{"n_layer": 10, "d_model": 160, "n_head": 5, "n_kv_head": 1, "head_dim": 32, "d_mlp": 448, "vocab_size": 8192, "activation": "swiglu", "norm": "rmsnorm", "norm_place": "pre", "norm_eps": 1e-05, "positions": "learned+rope", "rope_base": 100000.0, "rope_fraction": 1.0, "qk_norm": false, "attn_scale": 0.177, "bias": "qkv", "tie_embeddings": true, "parallel_block": false, "init": "normal", "init_std_qkv": 0.038, "init_std_o": 0.0085, "init_std_up": 0.038, "init_std_down": 0.00508, "init_out_by_depth": true, "optimizer": "cautious_adamw", "lr": 0.00171, "lr_mult_o": 1.09, "beta1": 0.9, "beta2": 0.95, "lr_head": 0.00847, "grad_clip": 1.0, "warmup_steps": 289, "schedule": "wsd", "decay_fraction": 0.748, "decay_shape": "square", "final_lr_fraction": 0.0, "batch_tokens": 32768, "seq_len": 1024, "doc_mask": false, "train_tokens": 102000000, "steps": 3113, "dataset": "wikipedia_en"}
MLP neurons of a small language model. Each row is named by its layer, matrix (gate and up: input weights) and neuron, and shows model dimensions 32-159. Each number is 128 + 32 x the weight over its row's rms, rounded and kept within 0 to 255. Numbers have three digits each. A neuron's up and down rows have the sign that makes its largest values positive.
After each neuron's rows, "fires on" lists the tokens most often at its 100 highest values on Wikipedia text that the model never trained on.

L5.gate48:140081091140153089090130155158093110113094167089180211123094106117134160119113142102128183134118160100123187095148177143145126105105175130098111110133153097116120114119141091163100121149111127162113183203133105106105160129131099148111180114115168138047152120131095109167123140082089060071112132127095171146105135115120098102107124186126120190174098140085129120172117140128150133171164
L5.up48:054070074137148116093126136108156160121159172162176156136128135118123115170091103088104137154090092051055180134177164146100122129083122100115117119211196164110112110163149083128126160190182145122123202154123166180116185151066137114096196135152103135175152135123156123112139068121111128154160105077126142119106150153059134134094171122129116104145130150091132064137141139105134114114157
fires on: "f", "if", "pl", "-f", "-w", " sem"

L3.gate409:090098110117132036159162120149168194113160113178124172105119097113099149200114117115102114076120093113103126117096123118093123186141129156098099136132102191070135102168127195147114162146085127118110157081128086160111108089114168110108204115111098101157140086070131173109099109124143174115086185084174136075168107115116142146083141132129183158172143139137160161158139122119112122064120
L3.up409:148072105174108089127104112103134177107161144163079149095148137097113120075120141141143121119100108133171114079133116101202130107087129090031099212106092105163172143127111093127129086099164113103142096080162115084125139133157115099129154150122111174182086159146121128131134041144154124169126110178151140100094086154151169189168050118157117128159124155175149135093169114126102132106141
fires on: "v", "c", "ac", "at", "g"

L3.gate249:131161118156108116164164181173126125107123157137123095181106172140156155179125068154110144101154073145157112120115189148156074125134106137133152087111139122113080127178116088152132144107093094176091157112182096147098133105184117135148134146157084153097174090105150140112122138188138104182199198131098108155121159117193136174109094092106126138095096111176025116177107152106124184128056
L3.up249:125154175147172108090162149104127090137184136160178106072128106140105158142129112142143108177105108123080110095067127159109116121200140098107192133150149115108138047101168142155137137123108126177095086126170089109116131105164062092155160114143149115106143107122185182153142080148161110128148152168117118235123166117099119156107155169171062179105088176120109126145114108135153116074109
fires on: "e", "al", "ar", "l", "es"

L5.gate420:134076120103085129170178046199131105137135146112115095152159194142140113152118111185042160133111070143147094084141089167112190132099118152161107115176136164108110144119108119119130123073095133120185132130082132111086131138151090171069132125136102171125180124102126120136081126152115168158163121127138115166095132097141128129107121060059158185089138071095144162125071114144067092135128
L5.up420:072128155161041115139136141109150130116158158177104117126143079123105084124135120162170175113121119168129179165214157114140168134092121147050138100180104101129131106062177094149125149142184068172192152131101150096159127099124125140159116124133125097214166099115144111109056137110089148101131138138106104166079145121147090135130134082146146152170156084091130137152111177050105140137096
fires on: " |", "port", "all"

L5.gate139:148102143079159123151144099146158132086148160156116123123038145066087194108094134183149084101114096133128122127173112155147149058119128109163122105041134120177179099152189119120159131161111098179176108161095159068122161126114158138130173169169133095118115115100150110092143161125140077126138090172114116079091056101146103090106150126119148127211114083091118113132108097135098131100107
L5.up139:138120099146096129112097103133112148118160161170137094082165174117144130170107074074141149116128060127116110128122117116110127095148053114157098111123128116158171159073163064138159145140083167133174158100100135122077117106078185149123135150127099142104085153082104076142114144114060096179131125115101092093156108132171105140137080119126148151148119130157159093132136150148144143083120
fires on: "i", "-", "on"

L5.gate340:158148112069133132156088095155109108110128164139147133133121155113134153082113100120090132069131112104146154120166080138152161126085100180127091162147111092102151158143116102177101117110177176105179147117145071123119196178117095091107126109066134196142175120121159113120096117115130106162156125110148136141122112129092100150109131195125159143156176083097130167152119172082115102146111
L5.up340:121104112187058123116112101144109164155113149176102091112097164107103183082117117114119137145101113117149176167134097090123145102098069163067106113128129111069171181130133137105122125128123178123111138140160059113111112093104126157074143129146122135109135143124173102087110117175109149116121110046079130132167106099103110159169135173059125142107181098042102121130078174050136124128095
fires on: " |", "iv", "–19", "id", " analys"

L5.gate100:115150160087130094138147055161125173133104115122155134168063123104145139126113127180158072125177093122155144132153159136146131091214139115098156140106127170146147144125156132101123157164120133164129164113119148122108145103163143121148195140136135153141077157094101179084077121109106171145115127142115166156108094139128068114140152168199120094181153185066119080102110099153162151195120
L5.up100:145127156095104088135107061142153105130094038136105126117096138105119089191071106178152146099090133111161104078138087153137131097087117104083108127117128127167133169132203069146150171179113104204127088141155158156108135111200171144135143122142144200137141084132157123108112116103135117138126090103110118104154181122065161137079086082168089149144119164111089120073068074094127063159096
fires on: "u", ")", "o", "2)", "e", "iqu"

L2.gate347:116148051145098130130199122205076107133136112105132133091115163120171111108129111207123104158150118157148131099122158164133188142117145105101191133097146122074153168071091114137155171100159158080163146114093177106149157148141123088127103149129103120080110109125064077106157116123109142115054138069105146150093179103155122127053142104098168121139075145141170157153126179147174082143072
L2.up347:083136095118115116183060157129161102123187129172166133104089166090134123086092134098140070098109120093119082126144105046104133169087110092129091194141159121125120123075149086186115050126128147177140170166145145083124138055115219108151137106097190144125089115141168149165099166136162148115109154107166102137130119122115117119163123142118093142119161134124120161113143128143050129123116
fires on: "hen", "z", "ork", "ig", "ter", "ister"

L5.gate278:105132147143116149125106059141144156119106062132172115077063098115105139151103137117125095127078171107187142097105063132148154128187162103106127083131143128151170134128186085109150122150115121135104131166100130119169134188137170154080168162135114144143140077067077121127174088197183145114101124118116176128042104106126133140184144147134108141101133134163096106102092081095114088124114
L5.up278:156107140126120124155060100076141126161127119152108096101135100098091106226106160048086177120111182126083153083130194159119068163137124137116174133095105123076123108110114055124175102155107123105165142160078137110133155083147110139102132115138108127142165140146103190136082114098091108111128125101089114163139133200100087142125090137068132143094144208119180063079089115119171118116141
fires on: "-", "ru", "ri", "),", " U"

L2.gate292:138125144106146121113072169148117125214117086140162115112164104129147119131131138079138175087163082097169114117158163118151136150087126130065143141119129122190109147159106125128089144125144092060132142082162164132115127142104152152113198171174140097106181086132109107198101155055127183110157107090149133173114151192095072146097120112120159075147083092105114098079161137130161154148186
L2.up292:128121094166088111161129111164159104115129145146148129135150087137178124171154140116121138129113095103084124128058177076102124151128112081126178165171162156060128114161028134140171121148094146199136187134139130191120111144174109107148102134167090120117123109139120121131127090084151136142226099124121094171169121117065111084104166096100157163081115175153128089155112140110186161123067
fires on: "S", " of", "at"

L5.gate293:180103152169118180148105162087183147137083143078141117109082074134094157083140136160150155061114132163099144105157116152059194116115147137070187161095089149200151125136131194120116144127111118188114100088112185132137120148165061097101139116099162108087101146123103093099171118167105174098139099123087171145152129070129136156139192089134112097184156133110075081130134143119145171093079
L5.up293:117135131172144193157150189077106143131131103084128119115120157163113153107081137067143190106139088149101159133120131161105151150156157099077156197163095104111152082137169136181198123130108151128090127151088154172172102112160057078113175144144162099162145110098136174133113082155127074059128136067199100099119119105113083144148134090166140075179119155129149107154138164175153123040128
fires on: ",", "s,", " forces", "er,", " commander", " ref"

L3.gate17:091110113186150134095138132122121120130125082128096111108114126145132125138082128144173099141110144103123148152150104111124155099106107139188184180115146145115161076062135067141196133110107151101132148127160107087123071097120181115121117169188199072127096144068103161105061170101145093176096171148070151172114108137170167146121182111080166058134155197169149115097106074124124132138111
L3.up17:097115110129101156117079101127133036167120139107111178113107147119098102058095121167098155133156129142182133100203099158160182126116130202091081187151089087128128125137120109093103113156146055140164092108085103188121116121121155104093119086089151138151155120115151082116116144132181117151148124118141160121120140141120137133139134124118154163149198090123140101155134159102187125158081
fires on: "ry", "ly", "ce", "yn", "y", "cy"

L3.gate373:184130136154102138132129092152205153135092068088120156147105112084109173099156103113156125102120182091171086111067095145084181054162165190098128148132116130133099172115205069071109153117149163097116157123099101097168142127151140138120125151050152079097162132140106115097103124109146071132139116136185109171110148144136076067122117136117061121164133120145107135146124094146143122204099
L3.up373:095090125121131145199161093163141157104160116169094120113139107113135134127143153076181094160123113106101060108072129099078125040104151136139145142179146150119067161166086077097087129085189111106151172117078193150127156116087201105153092169131174099139106120116173125116132080108204125111169112154148069110134118182153147092098142161118112166155114173120092099106177105114099131145132
fires on: "=", "e", "onom", "od", "==Early", "ode"

L2.gate27:139199160104142181090164105152157146125154101127192145117127098071086089110141140133154166144132117091120117157125146168163085126103145210083184120124130093050153103110102120127195141146087129080140104133116160098118133156104129142089137174134134069120110095067189096108120102125166148152118115106153132136098119132099188091124169158122151123136116154097158112125096090121211211101157
L2.up27:095149149164136220110125136107144134106068165151179164118119139044131078091126108109153140136159166133134128104124137149125164078113161144117114080136123112137147098062070084099120171128135095098066093143135163101083185135135073132142117140139178142110113122080128160188123056075189129158113083141169099119133115114148121106115160180132123133115112165160122138208139201156183140130139
fires on: "ity", "ship", "y", "le", "ly"

L2.gate60:052125096148156098105138136161092111166128196070094105186086129094136187125167139069124118148092136103131188100119161113132119196157158143118101150126166170179101110075133073072142108161106130095144113115169138144086067115101126162168156121143126134120121105148096155104157070160101078148122126143132179102104122154131117117099122133105129161156099146084133112144082170127185125166206
L2.up60:129111099135083166104140098121082139108155099147119136075177147071092087167123145124096170118144112084122114134132121139158139131105122134115086103130136123118092115104152119174140140156187079169220167111119102134085136175140135102158095133142131163128107122103090159107078118129079145122158143123188143088207121136047163175111114099123171114136148142114170055115174168191113170118091
fires on: "in", "f", "ir", "at", "if", "et"

L2.gate119:096129110146107073140065173094111147060061175064092119174096144084142150133144070147125115146147164177114128164198161106093140128084206097130129109141111112124118090133078083156166164168108106143126115101143151169134140155136155091140177110149138175085162058144121118128131122071135166190119065125163160110096085146139090149126127098129141139105114160210087146124158099149146144150076
L2.up119:102102143113126091086167165087108134138139074132152151133132082125111102076179121157187093115052183180102085094173153155136231130118178145088101080142077112117127085129107157112190099184104180070119134061131123078098094186140121085162153120106175146120080140107110157148130136148160179121112110088130126133085096117158129196146170131193060168113150121168117134180154136069140147095158
fires on: " Mu", " Lu", " sk", " Gra", " Kh"

L3.gate311:140109095133117143087099112186122116164105201114079156105081132107110093147111143139164087161142183138131152095138116119147081135190143118077145099151107194039150029113075136148156111137108124114175070158168073102104155094176144129200129131090205114164096073127149080115164134158096127121125105180144141128125161177090124142101121143099073092160143142186157119112109108128113157168103
L3.up311:132136146169175076100110118181154153170152110180084129076178139104135136134093112140194166167160086137168147193143165110098193098111111166125137118117132138070122094105133103053112132069072142160117120137136111108084090121154168085128140149089161164095146160178149103156117139101132217117122105133086116189133123135165133121144168176098058158100140102127163214082115137120156133157142
fires on: " so", " ent", " g", " used", " require", " return"

L2.gate245:105098133091173129142150173133073087143118064093114106154113124113105149121133079130170125119112116105060082114135088168129157105124139140162127143038090098101133093036169123164165090120145120129140153080112091107121086146131078176110111087110080144089149136175100128075172105123159105108131124140111143060086099108107111096147110132168096110167200086161187157094076085180080101115119
L2.up245:112076131092125135174115157110092060157167082095106097155097083101133070133146057094135097108134087187130112145149147115162096181089134166109128136094183143157083119150089077122023102090121142140103128194116106166132204147079108131134162112168062128154156151167136127179197093117143108131148121116099139116158115104135108088092106096127061167124155089166167118134155124165144125138100
fires on: " oper", " vis", " nearby", "ji", " comm"

L2.gate370:064090149149127133167086122172119133160179055091149121109088142117130048133159104073124122102187141178167167157211101158117176141126123107147168079175158141194084169110103111081154127110100072086154140124121163119125164170186133123155081144117082092172123110134148130141200179137102155165065123090115147144101105178093160142105127097090113155130201101141109121120127178140135126134174
L2.up370:156132040108136186062148163127160100099147117191114126116106081167164117134166155139157170071123190140130104132143148159131110104070112112115111138125070166078118146146133073128183084122082144192201152102192118118148104134164146126179105124152155127063141135125178113100099132102100181103193138162122127183124064139071116125078151146159126136110161131113085144131135115058149100073105
fires on: "s", " of", "St", "sp", "/s", "st"

L3.gate197:144078078163149160125084121134158135118191101114097163081068103103121102099144106140112136162115179051083132155177138103114133143218165129094105088129152141098095102112112093119095133159094193143127101108087126092161141090086163114118214141134144141118149110155072087131134147155175165140103089081139174056171101136109090101097098133122136128156133157090087144096111099139173105096085
L3.up197:089134126150148118130146142117136104183160171056162135144120152150164194181151163181145157112116071135143103165135166103104178107175081125122094142116142150074190163155101095141085201102122166144173020153170175134141158118115072089154107127137143129101097111160129128112117151137163105137123108122105140129124144068154082109146095107124137144134085089134103083100139128138106126071144
fires on: "ig", " Y", "ik", "ick", "isher", "uch"

L3.gate164:178138172098109108113108075115134142121173116107115126147170179130111173135129098155158085130136122126141136208086144169113127100143118132083131124139146128123109046090147105142137064097110144107143162100138138096159041087054091127171087155117163123151068130093197089065115135143053122170091071117094129155121120142180140142148072174105144071111150189127154128119067141104144087097142
L3.up164:081159118094127157197157121142141048123161105115120166099215124120050126080155083114123107109141140088117176117115125149102200112147118114107064142129089102121142129058086121093157185136120143132115074124139099089123128105105097125086149088074107122178184099140131115103131140118156113116170182106163141148080134119068128112128103128199136140185121158119136172163108131142169095142135
fires on: " L"

L3.gate189:119165159187159109139155111154181129116152148075126173110130102148106130110145147180110160107168117062174139091161086113127157185169145241152157141126099114171142119148149148115127156144126121128170152102127123116135141142154138136155175113176144164101095177131146072080084121206134126121121111132109146126106181119096151110123143135125030124121153159071128131148136046142140078181093
L3.up189:165132154113185183170157146139181103098130159122099101162066162128153117152083099098147135147108133129084133154112151159108159117156181140087154198106161142142151151135144017124149103127102139111186078106111138101098129125096142134093168153154073075121123103164162101116085110101118113135134137090147108130174144122193163114143201143171069093131166211079084092091135149128127156123141
fires on: " f", " to"

L3.gate172:163166138126161098133153150128163178137139120138117148127152098138084096122150103172154114151128125121085094137174136100100194158160100163129120128115157157170126118112119111163159099119141116157133133142169077096169162125126172211172130113138120172073095164107108141160085159186180147115064139166089124044092169141141132191132172174149065120156159106111191156146085121170131158104065
L3.up172:145125148102140102104071158123188110123140129176145108097128118085155079114072147111167156151088104136111111049154152104131146158071155132094120142098139155164129151152069117166154129104164113222137106099145088127171142134154167164180071101159176132142106109091178131113096154139127107053185109139102145112107101067089146126164130106153132126111140147165163134104164155089068152134122
fires on: " or", " so", " to"

L2.gate344:107156093107113109163133160093115074124092171084140138184157195104101142090067178121102132111138175171125159117147166131095197140148079133060113144145132089222137136105114136159143110136127137142060145094138168094094116165124116077072089092173141119120100128176204150106119169105158151177151070150142154113116150118164119081113138112132146210137114130092144169125142169147120086128090
L2.up344:092123136091130110118105168109132136159126107162143114163138148173139131145126111121138114153126083153119049084144069119165134185067145151132107125068115162135107117112116094184121093122088170157119093090126155133199080141145085159111138069189094101188180146129107129162067111137210100161137128176154110081117135136149099124112138145118107191086165223162165112115121181159087132100129
fires on: "\",", " of", "o,", "ov", " people,", " France,"

L2.gate379:144122140156126156086145168111176139135105150096085092113201214155142181171167093167127126151160199106105156148082165175089135166159128147157095136184182163133178165167147091110121142200140125159164103161129151114077136096107149073091178088115128131117161133160092138120139141155166133151082113127212113144154146140104146120128161183197169136166080182115162102104081115135152095127203
L2.up379:155146142156078165080155144194125109122138139123136157088141131128087094090133166151052091132128134141128150090114144159101173164145116174151165089170164154127094084127107068078162161141148101119147128134095074126118095094132045107168115190166140124104075108095147123114132102135138118146078069128152148136146122084161129115138170069100118161136179118112162083192091140173131111162078
fires on: "ic", "le", "en", "ative", "ly", "es"

L2.gate230:113131103111110083204118153102201113127106122122059092102151182105079183084139134143116138095156128157131122128094129136128123113100084160109087103161111159132181114155168141089107084101117133075174129111153169211117113130157080110084140105131133162127095094109170165155083126089154157085088154154164111116140113093088147145112095102107091142090101134147079122168132191196125157109170
L2.up230:078111090092176149108199180130188139143182078101124089052197167082129164095102075133110094122135136103089148159167131134175064084090109097140157166154166126122152198108111130055121161084137132102116120140174140102127128139176141116202144113176174136119145108178104134157150095095116108154073164094155127135108092119134140139124117070114157137158141107134096157115150149119184133152118
fires on: "av", "d", "c", "v", "at", "b"

L2.gate443:173177071139161084107193152140087104112129151096184165155130056112137135173113101137042114121133121137180172082139138156120122175164159148161175139095133119118177141140141072125134138150106116180118118106126079094108132137132109110140176126144152123145134134143146135091126133144146122116137118096084212189058099101124074123125157148193117111149184172138086163105100084146148052191167
L2.up443:135125115150118133163114122089118191138111114209117133182143092071056102195112087077170101135099122123073111111103179132141163139116106168122206122093209140183172205144129071123133090098078134124120165129130145153125109130099115123137153091103040114147159161155124166157053094189145133117140144099120150154096108105112119138114117102163103111145166141147075145129178109149132111120152
fires on: "u", " Mu"

L2.gate111:133150130116142125133173169171156095174129172119117174193072142118107154146069097184083095102116134159158146153087150165077123130171104145158155127145121072166177091062109152143105133132149222072084136146107145089132085158121052156107111076135139140121188146150104164133157135144140107157165161126150134127117049148133063136146159121143109157208110126123128151121085165128134111215113
L2.up111:173134139081161101151096117162088088123195139113136122157099153121100140152105126152062132140115122148124154094054104090171150104122140149069109150162135124156147132119161189216104129111103167081094123088076112102153125129136146087141151117161158146143089180162122144092174078124154163089162164127173112097118105170076082102105109094151123091118154183143191132102124109128118140149147
fires on: "\",", "',", " season,", "ov", " scored", "ass"

L2.gate110:191081186115100089135137111151167095156137158130145134157159091160107145095137140144167122112120130116114151117158141155134137148192125175193162052093171141147115127163139146101130137124173078132093113164093132174132128129123121129157101105118109128170172099120146089129105134158121104093122090082141172081073066087124103097151122139075082136126179095148150109123087118085098101092134
L2.up110:075118116147110141147133068088187115085168146187155169115152101145175118190142151101148086092112145138129098109158203102061203121140118126083112141079160129171053112149115128155149147084110153151120134101099073051117083068163096097142109121113097148113106119089115112084153168146118101119162071078151098167142134100124103140129106127161150166159101094096118089119142158114164137115118
fires on: ".", "ud", "\n", "i"

L3.gate245:119109088077116053137180124079145183126158084105095185161124104119169129135168117128065159143101096056096179154194125135137078100206088114108113115121164191098100123082102165166104138168134106147183039133188131157083149093113149163126153146120126103116216124112096145080103141171172125151116097131130141084153089130121121152140141161147142163150087133159134177133139137081094129162096
L3.up245:115174153159133127098114142145093182108155119067035110138127188203116176144138148125175168096139110074111063122090112155175149078191080151160132161143073104146137120077124099149185143147133146106146141145110109119136112143143097121116118134085167142196107102137118121144084029114175105129144195112112150130123097141209165149136135115208153137141123110152142164134156151143153069091089
fires on: "==", "s==", " ==", "==Career==", " career=="

L3.gate36:130094126129156104145079101076143103094166138134102135096087158089129131108091117157149111171083068166143086159142128128197118143099096136143146200132108127101172135122175125118201127163099126166144150092143113117155140153113114129110122128124108109100182097111120069104143063151161125183145046115142140123102086183114098132186164161201118143090112142149101099091141139080139117152152
L3.up36:137140107140153061149103108152197177183165223140148100125139116144195124147134074106124156126160113113103085078126083125121105117116151119156113143173148124152151102128136128123134083129112072128210210086103144173146137066131178142163175104135086129198131123102148108122133128125132104171131140122135075104185104164120085143140156134148175150118144157114193084042085109186158129117132
fires on: "er", "i", "ar", "ard", " Bur", " 18"

L2.gate242:167142177101163139101183061113127106082183122063096098094188097122120195179122130143101191147133130128142137080164139110142142106119109124121115155141147108149137121027153184120155110103144163121104119130174154108069161096083148143142097110138162141082111140136112114091160199154101129092175153106121183166136105190119122110090131146116128115080082199120168119124106113093168120156137
L2.up242:181116162127170170118111071094160126113182144152112161131106164135159132095163123108130153177126154111112130129115103195121108162155170112063115189140066103162131189052187175164175147156102108128105158157137091124162120086146131093093139128189074129179078147119102148164096153179152127110121120088091094088133120138101151175162153124174075128106147169176130139071134086132110133131172
fires on: " of", " to", "er", " M", "n"

L3.gate435:123160146110074146154101140136135106146132160096119153130108127153104181092123126170144096097099144156186105177177097201167118142152137091157159080177054109149117131058236109148126107108177112106177132155117178107084081137147108134179165115135167158184090120104130147069147132069145106146110115165127135152162138166130150120151127107132135124168090090118147122167118135134096140158148
L3.up435:065148109156113111113075148144144188139119128102086119098163058162157161131138163152161153160136106173146104146115160140116108092128112081160155130141160147092148138121165073165102080217162181140183144115124134097122150141143156226148135098144113143125111154104137161085060164104107131119132080113162108092132141159066144146122207109112145093136113119113095142167076095107134086101150
fires on: "r", "ra", "e", "gr", "w"

L2.gate147:123084088075059109107170125095129141096099080134151108120087192095080119166109156126132140137151128164162171150159115170127147104126146163069133081147147151102127151139143161091142144145118137191098166133141088163137086165151073078101121117112079057143118064119151131167131141149155178115150193094094063160209087148088100125098143152107140149068064131127115067126061138113207154089129
L2.up147:097120170157115065170094160113171198184044148148117152149142140117133113188167088145131064089131127107131154147154165115107079161115140176126099153085099109122111129141114166132137140145094092126095160108136117167119097131134089109114127133122140143163102105108110179121127151060177109121101152221121131159087134139108092120092103166131089115162137103146157203150180143122192163139117
fires on: "amp", "qu", " Central", "ord", " Western"

L2.gate399:118150153161146171109115061153112188154125149085164104187129129132107141148168127128085126091129156139095142112139160218191123161133107147109141102159148114117166108118110125112064143108173087172135108125124064141130132113150069140148148052145189146106155143167094178093075126108158109136138125165143118165093138171078190102218156064076168111132148183166085102088161125100167164123156
L2.up399:106161158144132109125162109096087126156051215166137147142108156080140144142142137188109096144146151191138163116141152146125113098190162110131166123142124166171122053165145113143098093122112111142057079146108139123135078165105100102077075126154150121168128163121079123140160137133172040134053125060213097153095152143123202091120112092134118155119160149131123113131150166109138107190135
fires on: "ic", " te", " My", " my", "le", "="

L2.gate39:110142141117125107157132141096209131092110118137143135135164119133120187066159112166142168095129092160118128106086131157137124151148163158132170153113154155171118142089104107163120144167182106106074159111154141126149089132179099132162147134124086103210161117140150084098127124125176142131097235118094137108084132067064080147091129086079147148142160107127140168178075153068129116152124
L2.up39:105120074153181127125088101105126112100170071124129076136114072124099128135173143143146140082139098098190152090114111176125116167161188135080094178216106124134179088100112202114165112139114150097112174094137068177096137054129079111150174144123118130112107110136147126150150101154085130146184150156115134070153157126161159154182182119157111148136075127111171103165122085124128112075093
fires on: "l", " l", "h", "il", "al"

L5.gate138:147186165102141096103133221135172181124140125069094101211119132156075144137084121133114096174150105117187169184107170150101178106162140148107152117120111123172174079149128082192152185153098130133123181128139117134102164183101140110129133105133096147164094139186136097114134186152154130115093129104110175142150093150160124123143106119211028182124187158082144127161185101124093117176121
L5.up138:120120113109108152176136211140136116132161151132154126091071147099079144132146170171153132154114109130059016137098112132080127121165140123109186175210173143117142132171173164096142094238139165081082160141140112125098147141134118122069160156083122114138156151070121122151100095116142109085180151104067171095131149135163118067119172137101127153086149178101159149125101117121134118130148
fires on: " f"

L3.gate71:127151255118092117130209113129104152155117171084135163131145165135104158136115119163176163116143122101176157156135099163121155125120159110169125157125109126159122159060119078160095100142129126092063123126210117071125160080081094119182167146157134146117140136135081125091097172114094107152108103150084161089116141102183169123161127135114182112099134119133131105164102132116118073084118
L3.up71:117133097093090098137149148148133114135096140145126156159121079121121149115099111161131125099181081093089133142073093185091094150096128105202154173157184146087127128148096120141139115135156210075128104124195163150176164152102161143124156094177130146168089167065166147085091086116095174180094070195105138109188130127172170140128094206064158126084098143163110119185141127163102115116178
fires on: "H", "it", "z"

L3.gate402:172110147083092155151113102153129093087124095125130114139141112092102141053155150135151114140086170090177099134086121212131135117174188094179151127195122095126071129149150114120117110118102109111127082168170170159088157162180086122106141152100110156056160118083144140143061135174129157099154189059103112111083101126156094090111105109095142133123093144074157176138118082088146128130089
L3.up402:209084092140159150043134138068132142175106127146129148141072065077098148130095190025115130146134140198138150105140135121132152081123143157107164140127145186119105120185090117118074131134144131118128122139136133168127089162098127151131144088113205152063123083118048145148117109161113145086160130189117150125115153124147073158139129168118135146163117060146112127154108094097126148124155
fires on: "ologist", "er", "ator", "or", "man", " player"

L5.gate72:124133067131127100140180063143108135158142097196153142134127098116100111143185073200211112113106123157147149168109092108148050159100058144118129128102147090095121178103131101175113175137107190081146123095161161134102153125166088171149119105088185151142198174106117155126140138149120141122088135076162153203175129188090142101134112117145129142175104129174082136120162144112153147138054
L5.up72:180169137135132149167126153104134117099129130077111180138105120133070190154145108156134194099082150182155191135131159143087108099177125097061121069141143120123122154113180123186137118200129138112149095133132139184130128124182105129060103165083172120142131091181134143118077055183148108167098180120155163150109118107138135098109117119129189149195097136086121105099159172088152106121126
fires on: "\n", "s==", " ==", " career==", "==", " also=="

L5.gate2:090210185029094074120154120104129130096130099157104147135069108132119131103138106130132137185170155164137151155155184105126116115138164140147149157067140162131158102144131091112086096085124115117154135150150148103170102173129124133109170143206098115125090136140173131141072148188123122186186129192130096096090096151155082119174140143095107082122155220120092133122128144169126125188115
L5.up2:122182140132065149141121164082129072056100106174183141133130062117085062141110098160132167107129141174141141034159148098113164093131129151148154136098113135103131173126108095121125171141137152127138077104112145121135129116153143102158114138154112106123122100116163157133108138148100119133145133042111097171060143064139129115196131141138102128141125163166144116120091106212055129150104
fires on: "u", "ai", "M", "1", " no"

L5.gate154:129077115095090153045048148145174181127089132060166086125156152113109092123136089100133145100117118101070078149074103098150131143190097138116119103162175122133131129172120127153117153109137133112145134127129137129128124124093132108097077095094129130168157109113154102115170157111101169117109086046104113191156133069108183153162032137149129110165182123094154129140066126149165162086099
L5.up154:180104137101149135133111146121147131135169141079072173119156190186149132093161121125122093173111156169152125148189155133097140154104137192135129132113158134202072143141171078173090115057101125089123114186105136121157131193074065192124177087123120117165138096183088136122144135103127137096134183123157139077141109060181106156097110183138090125159078138184107119110120169097133083112185
fires on: " L", " pick", " set"

L2.gate382:176102149150176146109198115054130075158114159088141156144148177137071150130083096175173157121097130115173106144102074102183163117133121118133077120060065130154141120121090099137162121143136179089138147117159199124122114078116131139091114090113166150092151104167134081061183132143082124109097087081098143098144160082098140173149121153142083161119086095099153101073079145148109125183099
L2.up382:128080150102116124137112174145122106128119144073100137104119113089107162158137127113134095091153131164097119122084169148143083137158094155153127176144090115209126151177115160033132116090170166140120124134169199097165110107138161105107120061153090131065166094178188110090126090125142188113112071139107150075156148078102138153058069176123146156123175139158153118140135097092104123104169
fires on: "an", " went", "g", " ran", "it", " set"

L2.gate279:182128097125118104131071133132148155137068161145121153084136112096136134081161081071131100156143133149148078142108135148170111142125068191158072131156066123086115107143125139119064140084132121117117060071155182153120164096128108116077186065137117147108106138149123178137095173071159204172113115147113100172138123137061179193135139078161095108110136130164127129113135161103096130135095
L2.up279:088074083113103138099122136145151107153121130116125098061175123185162116127142185099104152127099106126099138117127179141076092163111085107138147187126125137100171158166125080090130126157160129106134202092121125145101120107119117093095193121156143197167085151096070145103173069134068141155150152129163089175143149090129106089092070068131135129140183093127100159210146149136116166132122
fires on: "m", "d", "v", "f", "n", "r"

L2.gate18:160155139101124111086103138099146119132128052153161163112147087133125134122091140123129110174064176114154133105144133189124149055201174073134191150126168109145138125113238177186117087148219172126146140198179116134128045099125158136132133164081166086165142132126148155100146127129118159122116131119129118118089126079108123150173149138138090109089094126143174141184094139100098100132073
L2.up18:101088165165149099128068160116102210172146117167123147146079101131152091116138147071112115127127170105068144065118140109159164103091182089179164136153141118157136100142102087123155164176145167144176139159117107105096150086084160134100112094122134150144136183143135179067144063136107144107113195154104183150133075184158118187123124163163135125093149141163061123152110168127097198058174
fires on: "r", "ra"